{
  "head_dim": 32,
  "d_mlp": 1024,
  "vocab_size": 32768,
  "activation": "gelu",
  "norm_eps": 1e-05,
  "attn_scale": 0.177,
  "init": "orth",
  "init_std_o": 0.0,
  "init_std_down": 0.0,
  "lr": 0.00232,
  "lr_mult_o": 1.55,
  "warmup_steps": 200,
  "decay_shape": "linear",
  "steps": 11055
}
MLP neurons of a small language model. Each row is named by its layer, matrix (up: input weights) and neuron, and shows model dimensions 16-111. Each number is 128 + 24 x the weight over its row's rms, rounded and kept within 0 to 255.
After each neuron's rows, "fires after" lists the tokens most often just before its 100 highest values on Wikipedia text that the model never trained on; "fires on" lists the tokens most often at its 100 highest values on Wikipedia text that the model never trained on.

L9.up215 [144 122 124 143 149 114  94 176 149 103 138 151 106 106 112  97 133 142 120 128  94  84 142 159 171  95  87 140  78 132 153 142 144  85 106 139 107 144 143 103 131 186 157  93 109 102 145 144 156 119 151 148 140 173 118  85 123 140 117 119 138 146 139 107 127 140 139  98  83 101 129 116 139 138 117 130 177  94 150 122 150  96 182 142 131 192 136 114 123 174 149 121 149 110 139 119]
fires after: " and", " the", " of", ",", " had", " with"
fires on: " all", " most", " a", " several", " three", " two"

L3.up117 [109 146 130 134 124 151 109 158 153 106 150 134 128 186  97 135 124 132 129 125 133  59  81 143 134  90 171  93 115 112 146 150 124  90 129 165 138 170 125 149 100 156 126  79 136 154 157  94 125 113  92 105 171 146 134 126  69 157 162 142 107 101 119 148 100 125 125 142 113 143  96  94 131 101 168 124 129  99 116  87 167 134 126 110 128 169 185 135 113 121 152 117  99 131 138  87]
fires after: ".", ".\n\n", "-"
fires on: " The", "The"

L6.up660 [128  99 124  97  94 127 131 148 145 147 148 143 111 162 128 141 151 133  95 171 131 123 128 128 130 107  91  49 117 140 136 136 175 146 128  91 175 115 171 154 127  86 156 144 133  62 159  94 148 134 120 127 145 130 107 148 142 162 103 112 113 116 110 169 148 126  92  94 108 107 139 141 144  99 164 137 172 146 161 101 113 145 134 140 110 121 107 114 118 133 135 133  80 123 111 147]
fires after: " |", "0", "1"
fires on: " ", " |"

L13.up487 [155 114 109 149 130 147 144 127  95 123 138 153 107  90 119 121 103 124 123 116 119  99  94 147 132 102 141 125 180 119 134 150 162 146  89 153 170 126 126 134 117 124 157 154  84 161 148 115 142  89 100 131 134  99 142 135 179 134 126  94 113  80 154 161 157 105 123 161  84  84 162 110 142 121 204 186 116 124  94 152 123 142 143 136 112  79 113 108 140 145 132 151  91 139 136 127]
fires after: "6", "3", "5", "4", "2", " |"
fires on: " |", ",", ":", "–", " "

L14.up610 [108 131 147 105 132 144 169 120 111  99 133 129 127 136 129 144 107 113 147  89 117 130  82 136 131 145 115  94 132 124 115 147 140 116 130 118 122 138 110 186 145  97 115 124 126 140 149 193  97 111 126 132 128 127 133 114 106 126  93 146 129 152 107 102  98 111 111 116 112 113 114 136  95 128 183 129 137 161 134 146 124 155 112 138 133  95 182 114  59 145 124  90 132 114 137 119]
fires after: ".", ",", ".\n\n", " time"
fires on: " when", " When", " to", "When"

L3.up996 [127 137  86 150 137 146 126 120 123 178  98 130  99 138 108 132 145 167 109 139 147  94 129 112 101 116 101 120 166 131 122 141 129  99 115 153 138 107 162 111 113 112 184 164 179 195 162 168 128  96 128 120 126 131 112 136 118  94 148 169 117 109  99 140 102 107 140 170 130 127 121 144 140 132 107 128 140 147 108  75 128 143 152 126 131 111  87 139 120  89 125 133 109 139 133 145]
fires after: "19", " Upload", "20"
fires on: "97", " file", "13", "98", "07"

L8.up108 [145 134 136 120 123 144 105 102 136 126 113  72 114 134 115 123 118 146 114 106 156 104  98 135 145 142  94 130 139 122 149 114 110 113 151  87 131 149 150 123 112 116  75 155 134 119 127 179 158 118 109 117 128 144 139 111  87  96  99 112 148 101 159 145 146 133 162 122 159 158 124  98 151  88 108  77 134 123 155 125 138 110 106 155 146 133  80 158 154  59  88 115  65 122  89 106]
fires after: " ", " (", " the"
fires on: "20", "19", "10", "16"

L5.up976 [122 139 141 154 104 146 159 122  99 171 141 112 129 156 106 127 140 143 110  72 100 115 105 143 123 125 127  90  76 132 147 165 117 141 129 109  99 104 127 149 106 131  96 108 113 157 110 137 160 111 115  95 184 136 125 147  93  92 157 104 137 130  88 128 108 104 174 144 109 100 143 159 130 159 164 138 131  76  95 108 148 186 138 132 109 108  96 147  84  92 123 102 128 131 124  98]
fires after: ".\n\n", " the", " |\n\n", " ", " in", ","
fires on: "==", " New", "10"

L9.up552 [102 169 130 107 112 163  90 102  98 140 105  97 155 163 172  96 105 118 106 115 167 115  94 121 125 140 127 134 117 100 134 132 152 168 134 162 163 142 131 149 137 164 142 103 151 173  95 153 155 133 116  83 113  94 186 126 133 149 154 101 124 106  96 117 117 130 147  99 113 123 125 172 122 152 110 133 129 124 103 122 117 130 121  62 138 158 140 186 171 109 145 121 123 137 128 118]
fires after: ",", " where", ".", ".\n\n"
fires on: " he", "He", " He", " she"

L7.up993 [143  96 131 129 153 118 107 125 137 109 135 147 119 137 152 145 148 132 110 129  96  66 139 168 135 114 122  87  96 142  96 129 138 100 129 121 137 125  89 116 107 135 132 130 185 153 123 197 106 108 110 141 116 167 134 120 140  98 142 151 122 154 136 108 163 126 117 137 129 100 107  83 128 119 130 197 103 170  96 121 116 128 129 116 111  88 135 172 139 119 133 123 107 132 134 134]
fires after: "20", "19"
fires on: "17", "18", "16", "14", "10", "13"

L13.up832 [113 123 111 112 126 149 102 116 119 116 145 114 121 146 157 163 188 137  83 121 127 153 122 147 138 154 100 143 141 142 119 112 115 116 104 105 156 104 115 125 138 142 147  88 181  88 156 150 119 115 140 108 108 126 132 119 127 147 142 127 154 150 119 131 114 117 122 137 110 141 128 173 133 117 108 163 134 119 132 141  84 145 128 124 157 168 134 114 143 143 154 151 121 128 158 139]
fires after: " |", ";", ":", " –", "1", "2"
fires on: " ", " |", " |\n"

L9.up937 [143 146  93 101 132 151 134 132 139 105 102 181 154 179 135 108 150 121 139 104 124 113 111  78 147 121 114 120 133 146 153 110  75 108 105 159 136 155 122 148 105 108  94 156 126 148 140 153 118 129 122 111 108 170 134 129 121 122 125 147 122 149 127 102  95  99 164 134 158 106 142 117 116 122 128 144 179  99 148 170 138 154 160 170 154 129 175 130 127 134 140 114 127  91  81 165]
fires after: ",", ".", ".\n\n", " According", "According", "-"
fires on: " to", " She", "==", "|", " she"

L9.up798 [ 91 119 162 108 169 154 106 111 128 160 113 127 119  80 152 123 110 124  99 133 136 137 126  87 135  93 116 139 108 130  94 126 143 118  93 114 153  89 164 126 158 120 106  96 130 122 133  71 123 133 133 121 142 111 141 114 137 129 151 164 145 127 118 148 130 113 109 121 172 129 128 145 171 110 155 149 146 140 156  86 134 147 117 110  80 117 148 113 108 145 152 133 145 159  88 128]
fires after: " ", " Republican", " was", " Majority", "0"
fires on: " |", " followed", "–"

L6.up836 [143 142 116  83 136 140  74 121 119 135 138 144 124 144 133 130 131 105  74 171 100 151 130 125 144 147 182 124 127 138 135 118  86 112  82 124 144 147 111 144 103  74 143 148 169 148  96 147 146 149 158 129 124 184 136 129 141  98 102 136 134 120 185  93 130  91 112  99  95 139  95 134 150 103 130 125 137  99  77 149  77 117 117 132 146 142 163 117 125 145 140  97 150 119 139 179]
fires after: ".", ".\n\n", ",", ")."
fires on: " It", "==", " it"

L8.up309 [137 150 135 176 121 141 155 120 131 155 128 104 146 139 187 106 170 130 111  96 109 139 144 127 129 127 156 151 131 121 140 138 131 125 123  88 120 109 150  98 134 130 141 163 110 118 133 134  93 133 154 147 143  84 106  91 118 121  90 107 106 115 111  61  96 120  98  77 193 136 108 126  92 138 165 129 132 127 110  81 170 146 179 134 100  94 178 168 121 105 137 125  85 127 167 144]
fires after: "\n\n", ".\n\n", "-", " |", "==\n", ")\n\n"
fires on: "===", "=", " World", " †", " Website", "===="

L9.up609 [144 120 100  95 130 108 139 109 146 145 118 140 113 140  93 151 119 150 109 171  76 136 142  89 134 129 101 127  81 111 173 100 101  98 114 155 137 132 135 126 108 140  89 177 117 101 105 131 121 179 113 157 148 159  92 101 137 155 147  94 143 100 128 104 151 134 139 124  55 129 120 111 143 126 143  79 159 150 118 139 102 118 147 118 138 144 153 140 115 167 133 123  94  92 150 164]
fires after: ",", " as", " and", " was"
fires on: " a", " an", " it"

L6.up385 [133 138 120 153 101 150 149 113 134 134 183 153 103  96 150 151 121 132 140 137 113 103 130 124 159 122 118 168 167 115 118 132 146 124 157 130 142  99 119 114 111 138 178 122 103 147 139 109 137 104 156  84 142  35 118 116 104 138 124  99 138 143 130 159  72 156 137  99 130 107 112 137 123 133 160 126 161  86 120 143  66 131 145 101 100 132 114 125 101  77 103 132 113 120 132 195]
fires after: ".\n\n", "\n\n", ")\n", "Z", ")\n\n", " |"
fires on: "===", "-", " =\n\n", "==", "="

L5.up709 [137  99 124 148 141 151 108 145 129 146 132 129 121 119 166 122 162 165 140  92 111 127 115 134 137 128 109 118  86 125 106 144  88 103 137 104 164 128 123 137 177 107 102 145 121 129 153 153 150 108 129 119 136  94 159 148  97  79 109 131 148 135  99 144  99  95 162 112 182 136 136 137 130 118 172 142 143 158 146 110 121 150  96 145 144 105 126 127 138  79 127 124  71 114  99 123]
fires after: ".\n\n", "\n\n", " |", ")\n\n", " |\n\n", " |\n"
fires on: "=", "==", "===", "|", " MF"

L3.up776 [141 122 117 150 116  76 108  79 138 132 119 130 139 136  91 155 153 132 134 146 118  85  85 115 160 135 134 139 153 161 115 147 121 146 142 161 126 133 139  96 129 102 142 153 156  77 116 148 167 139  94 140 116 158 104 104 122 118 146  68 132 111 114 136 135  82 125 105 141 147 125 136 136  90 152 120 135 180  92 150 151 148 139 138 164 114 100 105 105 137 141 169 137 159 107 130]
fires after: "1", "0", "2", " |", " second", " of"
fires on: "–", " Yes", "-round", " each"

L8.up813 [137 152 118 121 114 130 122 123 117 134 156 123 153 138 146 178 150 107 137 142 105  86 101 144 173 104  98 100 118 143 133 145 140 112 139 145 113  93 158 131  97 127 163 106  81 127 130 149 167 128  80  85 112 127 127 150 162 130 132  96 113  99 129 165 126 100 113 113 137  78 121 131 137  91 175 133 116 162 120  99 102 116 174 150 141 149  96 141 166 117 163 130 133 119 151 112]
fires after: "2", "3", "1", "6", "0", "5"
fires on: ".", ",", " |"

L3.up821 [115 108 129 133 155 101 131 147 142 178 149  76 122 121 132 127  73 168 159  97  99  99 148 120 146 138  83 117 114 141 157 114 150 147 150  98 145 105 164 130 115 112 118 128 116 136  83 152 109 143 141 119 140 184 101 154 125  87 146 138 110 123 132 131 137 107 130 134  94 114 141 146 137 115 119 130 158 129 162 127 101 125 104  82 121 118 103 126 126 113 107 125  90  95 104  96]
fires after: " ", ",", ".", "^{"
fires on: "2", "62", "61", "12", "42", "41"

L9.up260 [146 142  66  61 133 115 134  85 167 130  98 152 150 117 106 126 169  96 101 124 104 102 158 126 159 112 122 150  73 112  89 150 148 122  94  85 135 111 124 148 113 114 111 105  89 138 152 139 123 128 141  87 150  76 125 100 124 183 154 132 145 150 151 125 150 111 111 125 125 161 142  55 132 138 136 111 125 136 154 123 156 135 136 176 102 116 144 165 134 140 161 126 155 113 120 133]
fires after: " ", "20", " |", "|", " No"
fires on: "19", "20", " Republican", "18", " The", "."

L13.up568 [117 119 107 107 127 133 139 118 126 149 120 103 150 126  95 137 137 107 143 134 104 129 115 113 155 128  88 172 160 127 131 116 116 120 129  93 149 101 144 109 146 159 173 107 141 176 154 145 120 148 147 108 141 136 114 136 112 125 128 105 166 136  83 127 155 101  96  95 131  91 142 153 102 121 168 194 105 107 182 109 125 152 111 122 107 133 153 162 113 117 155  69 103 124 139 125]
fires after: " |", " ", ";"
fires on: " ", " |", ",", "."

L3.up861 [147 111 135 130 139  80 148 130 129 141 118 116 128 133 118 129  90 143 151 124 125 137 130 106 129 133 101 136  72 126 174 137 144 131 128 118 160 105 166 100 112 123 127 134  83 174 115 167  88 110  90  98  93 118 105 133 141 140 135 177 123  83 110 138 172 136 140 129 106 128 124 124 111 102 115 145 145 145 190 169 155 182 149 151 136 119 107  98 121  77 116 131 145 141 118 141]
fires after: " ", ".", "19", ",", " (", "20"
fires on: "11", "23", "10", "12", "78"

L14.up818 [137 156 147 112 117 133 122 132 151 121 173  99 162 127 128 161 169 132  90 136 119 111 138 116 146 123 113 141 114 146 112 130 166 130 176 106 150 118 116 131 150 102 102  96 130 102 147 167  99 114 101 112 113  81 169 113 139 114  96 147 107 176 153 154  98 142 120 142 154 111 160 104 114 128 126 114 126 154 153 140 158 117 117 161 174 169 118 152 137 119 106 144 150 124  91 125]
fires after: "0", "\"", "1", " |", ")", " "
fires on: " |", " |\n", ";", " ", " ("

L7.up113 [171 118 133 134 157 136 162 105 133 108 112 128 114 128  86  99  69 136 123 137 119 160 178 120 124  88 122  45 159 152 118 156 153 142 175 175 130 100 135 148 158 127 137  83  85 147 132  92 178  87 132 130 155  85 143 144  89  86  93 106 145 133 125 116 107 102 186 109 108 121  91 182 150  84 139 129 145 111 136 119 122 134 115 136 114 126 135 159 119 133 139 129 105 119 121 124]
fires after: " ", " |", ",", "0", " —", ".\n\n"
fires on: " |\n", " ", " having", "8", "=="

L9.up606 [ 91 115 136 132 122 148 141 119 151 138 120 134 120  92 180  80 135 132 151 109 107 134 140 148 138 143 135 118 113 130 123 102  82  90 153 175 151 156 159  64 176 130 110 170 141 161 140 125 127 108 150 112 130 131 121 111 135 148 137 171  85 139 165 149  98 107 144 147 115 124 141 147 119 121 132 148 128 108 104  90 136  91 136 104 122 148 103 115 105 150 124 117 125 166 123  89]
fires after: " ", " a", " (", "."
fires on: " |", " member", " For", " out"

L8.up224 [104 164 179 131 112 148 114  91 110 102 131 119 121 138 109 119 115 134 146 138 112 155 171 108 153 142 103  95 122 130 133  98  84 109 167 185  91 165 145 119 125 128  80 122 104 168 151 122 135 154 121 142 179 108 147  97  99 117 139 111 106 131 120  88 101 139 157 160 123 153 144  98 134 150 170 162 122 129  99 138 136 136 154 151 135 144 134  98 125 113 112 126 106 114 103 156]
fires after: " ", " (", ":\n\n", ".\n"
fires on: " -", "-", " |", "l", ":"

L14.up112 [134 125 137 146 121 158 121 114 144 155 117 149 118 150 116 123 133 111 114 156 138 144 128 175 104 129 120 132  88 114 129 121  94 106 133 153 167  90 110 121 157 121 131 154 150 147 170 131 142 114 146 117 167 125  90 155 142 103 150 158 151  94 131 111 177 106 106 106 127 101 145 123 130 158 119 110 121 129 112 131 121  75 154  93 137 137 131 112 103 113 158  77 136 102 206 117]
fires after: " ", " (", "–", "."
fires on: "19", "18"

L13.up823 [116 137 130 143 146 120 175 157 162 154 118 167 130 149 125 152 129 152 128 112 135 117 182 132 155 102 116  95 128 126 140 127 131 114 141 113 139 149  81 143  98  92  91 123 109  97 108  91 105 141 124 135 116 110 105 156 136 143 145 158 156 155 144 182 114 109 145 139 156 150 144 183 104 121 127  95 183 123 140 170  82 136 123 114 177 176  86 118 118 139 116 176 109 130 104 134]
fires after: ",", " b", " how", " that", "born"
fires on: " ", " to", "\n"

L13.up606 [155 100  97 111 101 120 126 110  99 136  97 127 107 135 194 172 173 135 147 133 123 159 110 116 152 143 111  95  86 134 117 129 110 140 135 108 161 113 182 128 132 113 129  81 119 115 175 131 109 106 147 125 137 113 131 104 127 144 111 127 140 176 116 146 126 104 133 130 159 122  74 167 143 123 147 129 143 144 111  78 174 140 149 115 137 137 126  94 107 116 165 131 104 160 128 139]
fires after: " |", " ", ";", ")", ":"
fires on: " ", "0", "_{", " of"

L7.up164 [131 134 135 144 150 126 141  96 128 129 110 114  94 133 140 105 114 137 136 114 142 180 118 132 137  74 130 180  89 146  99 111 134 113 156 129 126 117 167 136 137 139  74 102 104 188 164 131 136 149  95 123 155  90 141 145 117 102  82 168 129 128 138 166 127 131 139 142 156 159 106 128 101 112 133 152 145 121  94 117 130 125 160 125 158 130 116 145  98  62 139 135 110 139  82 128]
fires after: " \"", " (", " ", "\n\n", "\n", "==\n"
fires on: "T", "B", "20", "C", "D", "19"

L8.up724 [116 155 142 151 134 141 144 146 152 132 172 139 104  71 115 131 135 104 161 106 127 147 120 132 150  99 146  91 103  91 126 159 127 156 157 165 167 118  96 106 157 123 140 118 115 103 102 141 132 116 109 136 133 132 132 146  75  98 131 133 138  58 102 139 142  88 120 119 111 118 141 149 142 139 139 126 171  91 157 128 162 136 119 165 180  94 145  93 107 101  77 115  89 126 143 134]
fires after: ".\n\n", "==", "===", "."
fires on: "==", "Early", "Later", " later"

L9.up22 [134 104 104 127 102 116 121 124 150 118 112 133 123 136 126 140 139 120 166 130 129 154 107 125 132 156 103  86 155 109 148 152 119 111 153 133 125 116 124  99 115 129 136 103 171 130 150 138 151 124 140 134 129 121 107  92 104 103 153 149 129 126 123 139 117 160 150 105 153 111 143 104 178  55 139  84 138 123 119  91 136 107 100 108 132 169 162 119 136 130 177 127 117 131 114 108]
fires after: ".", "-", ").", " |", ".\n\n"
fires on: " In", " Running", "In", " Time", " Over", " As"

L3.up491 [115 153 145 105 116 143 109  82 119  83 139 111 141  98 136 111 181 124 114 119 132 109 126 158 120 153 119 159 121 119 106 117  89 128 104 127 101 134 119 113 121 116  55 108 116 146 156 128 111 137 128 174 142 149 109 102 106 133 164 161 116 157 120 144 166 136 121  97 164 117  96 145 144  95 173 112 133 121 102 117 116 137 140 148  95 140 106  96 108 155 125  99 122 160  85 157]
fires after: " ", " Candidate", " Votes", " Party", " Democratic", " Republican"
fires on: " |"

L5.up269 [129 155 114  96 133 172 130 139 122 141 152 166 170  87 135 106 114 132 125 155 155 136 112 161 119 107 114 154 112 124 144 137 192 135 133 146 113 140 146 141  83 129 141 152 140 172 102 128 159  94 114 107  85  64  85 105 118 118 115 158 159 111 117 113  69 118 127 133 137 128 119 146 104 115 133 157 140  95 124 128 143 141 137 120 141 137  79 156 153 133 146 116 137 140 139 121]
fires after: ".", " on", "==", ".\n\n", ","
fires on: " He", " She", "He", " work", " canvas"

L13.up232 [132 162 165 151 147 143 123 101 143 110 176 136 128 150 143 105 115 122 123  99 157 122 155 124 177 100 122  67 119 144 134  74 163 140 122 115 146 106 155 160 168  80 140 123 121 122 126 113 137 114 111 128 135 202 162 114 131 145  97 130  91 160 102 168 123 135 142 169 153 112 120 155 145 143 145 155 159 146 168 120 120 120 125 115 129 116 122 131 124 113 137  94 120 143 127 140]
fires after: " ", ";", " |", "0"
fires on: " ", "0", " |", "1", "2"

L8.up339 [103 109 110 125 123 107 100 129 134 140 134  99 155 134 135 144 155 150 132 142 151 123 127 115 160 153 132 181 135  92 136 150 119 118 128 121 101 117 120 144 116  75 110  99 141 138 148 155 112 145 106 122 137 140 142 106  99 116 152 106 128 106 154 142 163 129 162 116  78 135 174 168 124 131  98 103 137 117 151  95 149  93  84 116 128 125 173 140 105  75 127 111  88 170 113 137]
fires after: " ", " the", "20", "The"
fires on: "20", " ", "19"

L14.up199 [122 103 104 127 140 138 105  73 163 102 114 138 129 129 146 151 149 122 138  91 125 130 152 103 153 107 112  94 119  96 120 131 130 146 181 132 162 127 146 133 139 145 140 137 108 136 122 125 108 174 118  99 169 101 125 149  99 137 178 125 137 124 158  93 134 173  98 149 115 114  80 101 122 138 154  91  74 146 127 114 148 129 142 107 116 151 128 176 125 169 149 167 162  96 133 113]
fires after: " ", " \""
fires on: "19", "20", "18", "B", " of"

L14.up832 [113 115 142  71 109 135 119 120 136 121 143 137 133 142 162 171 148 116 136 149 106 141 134 170 173 141 112  69  90 128 102 163 140 130 118 107 153 124 101 121 142 117 126 116 107 109  82 140 156  76 107  88 152 104 152 129 110 104 137 155 114 178 104 131  98 150 137 146 104 168 117 162 150 131 151 136 133 153 142 103 114 153 159 100 113 156 114 128 118 119 112 126 139 118 122 126]
fires after: " |", " ", ",", ":"
fires on: " ", ",", "2"

L9.up224 [125 128 132  93 141 139 149 135 101 156 146 138 150 117 105  95 136  80 134 106 136 163 100 138 134 109 134  68 125 112 158 117  91 127 122 156 131  99 166 127 118 187 126 125 104  88 150 159 160  98 101 126 186 143 164 100 114 140  98 107 123 129 140 127 112  99 129 104 151  89 106 134 145  75 161 112 134 127 112 122 134 168 160 122 145 154 134 132 158 111 172  90 128 103 135 107]
fires after: "|", "\n", ":", ")\n"
fires on: " ", "-", " \"", " ("

L14.up417 [136 128  80 122 123 116 141 122 138 135 121 124 163 128 116 141 117  96 123 112 110 118 139  87 139 106  93 104 132 145 108 148  96 113 149 163 132  82 134  87 102 112 157 139 162 111 165 185 110 123 133 156 147 102 135 115 117 171 140 132 111 119 119 161 130 136 152 146 154 145 114 148 135 168 127 137 104 165 152 139 100 116 117 168  80 164 107 109 132  89 139 100 146 101 132  95]
fires after: " |", ";", " "
fires on: " "

L8.up580 [128 129 110 136 142 157 120 117  96 130 167 126 126 139 116 152 164 152  66 102 105 144 131 139 155 153 146 124 157 170 119 117 155 143 129 159 120 124 128  99 149  93 116 138 191 159 157 135 127  83 130 133 114 143 131 139  90 158  96  93  98 112 106 150 182 116 149 122 110 129 128 102 147 143  82  53 130 109 122 139 133 117 116 137 118 145 132 123 132 135 118 143  98 133 158 100]
fires after: " ", " the", " a"
fires on: "19", "20", "14", "4", "24", "39"

L13.up724 [125 158 146 159 126 118 147 116 148 143 127 137 132 118 146 136 154 115 107 117 108 182 112  70 167 139 135  74 119 159 112 158 129 142 109 138 148 129 153 142 134 165 106 171 102 104 128  91 164 126 131  99 179 107  89 144 129 120 127  86 139 100 114 147 132 105  97 125 166 114 134 151 121 105 164 184 116 132 156 109 111 143 149 128 122 141 111 136 107 136 124 122 115 138 126 111]
fires after: " ", " |", "11", "6"
fires on: " |", " ", ",", "6", "."

L9.up813 [146 146 130 121 148 134 172  84 129  94  90 121 149 137 124 144 118 142 142 126 176 136 121  92 138 135 130 130 174 101  91  93 115  96 121 120 141 136 127 213 100 128  85 117 104 147 123 122 124 127  98 127 107 152 145 123 101 122  81 113 168 143 158 145 161 117 136 155 162 154 103  98  91 109 116 157 153 110  88 105 121 139 138 124 142 147 113 128 114 113 140 140 141 129 125 112]
fires after: ",", " in", "born", " on"
fires on: " ", " particular"

L3.up453 [190 148 135  96 159 155 137 142  98 129 136 146 110 134 157 133 144 140 134 131 126 133 149 148 127 141 141 112 129 152 142 120 114 112 138  82 137 144 154 113 104  51 107 146 116 149 171 147 136 124 102 133 120 119 135 155  81 131 158 118 133  76 141  53 160 116 129 121 125  99  96 113 130 127 136 130 114 120 151 122 132 107 115  99 105  69 130 131 103 117 151  95 100 122  99 107]
fires after: " ", " Z", "–"
fires on: "4", "od", "3", "ot", "5"

L9.up921 [144 126 135 121 113 169 103 125 154 129 119 123  96 134 101 109 134  91 149 178 128 140 151 114 122 127  85  86 167 144 150 145 154 104 162 100 144  83 102 120 104 162 119 102  97 121 122 139 120 119 119 135 166 109 138  93  81 146 156 142 150 138 142 115  73  90 131  81 117 145  89  93 144 113 152 147 163  98 107 130 139 117 157 133 104 130 108 132 119 120 121 127 152  66 112  92]
fires after: " |", ":", ",", "|", " from"
fires on: " ", " with", "ew", " New"

L13.up1014 [113 104 121 104 156 121 145 170 149 114 159 136 147 136 130 155 120 114 138 186  81  89 131 130 126 109 102 149 147 119  99  90 121 123 123 114 144 110  89 115 158 119 156 114 113 125 175 135 169 119 101 134 146  95 157  93 110 151 132  98 144 127 136 116 111  80 140 136 130  98 159 163 141 141 148 144 108 170 145 114 147 131 169 178 155 151 120 147 127 138 152  94 121 107 154 130]
fires after: " |", ";", "5", "2", " ", "3"
fires on: " ", " |", ";", "0"

L9.up306 [137 115 106 145 120 155 144 124 104 107 103 122 140 103 130 159 130 154 137  94 116 112 128 161 126 156 108  63 139 156 102 141  89 119 101 138 174 133 111 110 115 158 129 103  99  80 187 133 143 122 127 151  89 155 132 104 137 106 103 120 125 123 105 125 126 134 127 122 132 145 102 174  99 135 129 148 111 140 157 143 136  87 136 111 138 138 118 149 148 138 134 105 107 142 148 144]
fires after: " |", ";"
fires on: " ", " |"

L13.up8 [144 134 133 117 147 176 121 176 173 145 149 123 207  90 114 134 111 146 133 114 135 137  93 102 144 118 121 140 146 156 137 130  90 132 160 128 139 130 153 155 119 108 151 123 122  96 103 127 147 115 180  93  98 142 135  92 120 102 100 106 143 140  91 129 125 122 114 109 110 122  93 160 130 132 128  99  97 133 164 108 116  93 161  96 116 169 133 136 152 126 137 136 152 146 134  63]
fires after: " |", ";", " the"
fires on: " ", " X", " and", " A", " in", " |\n"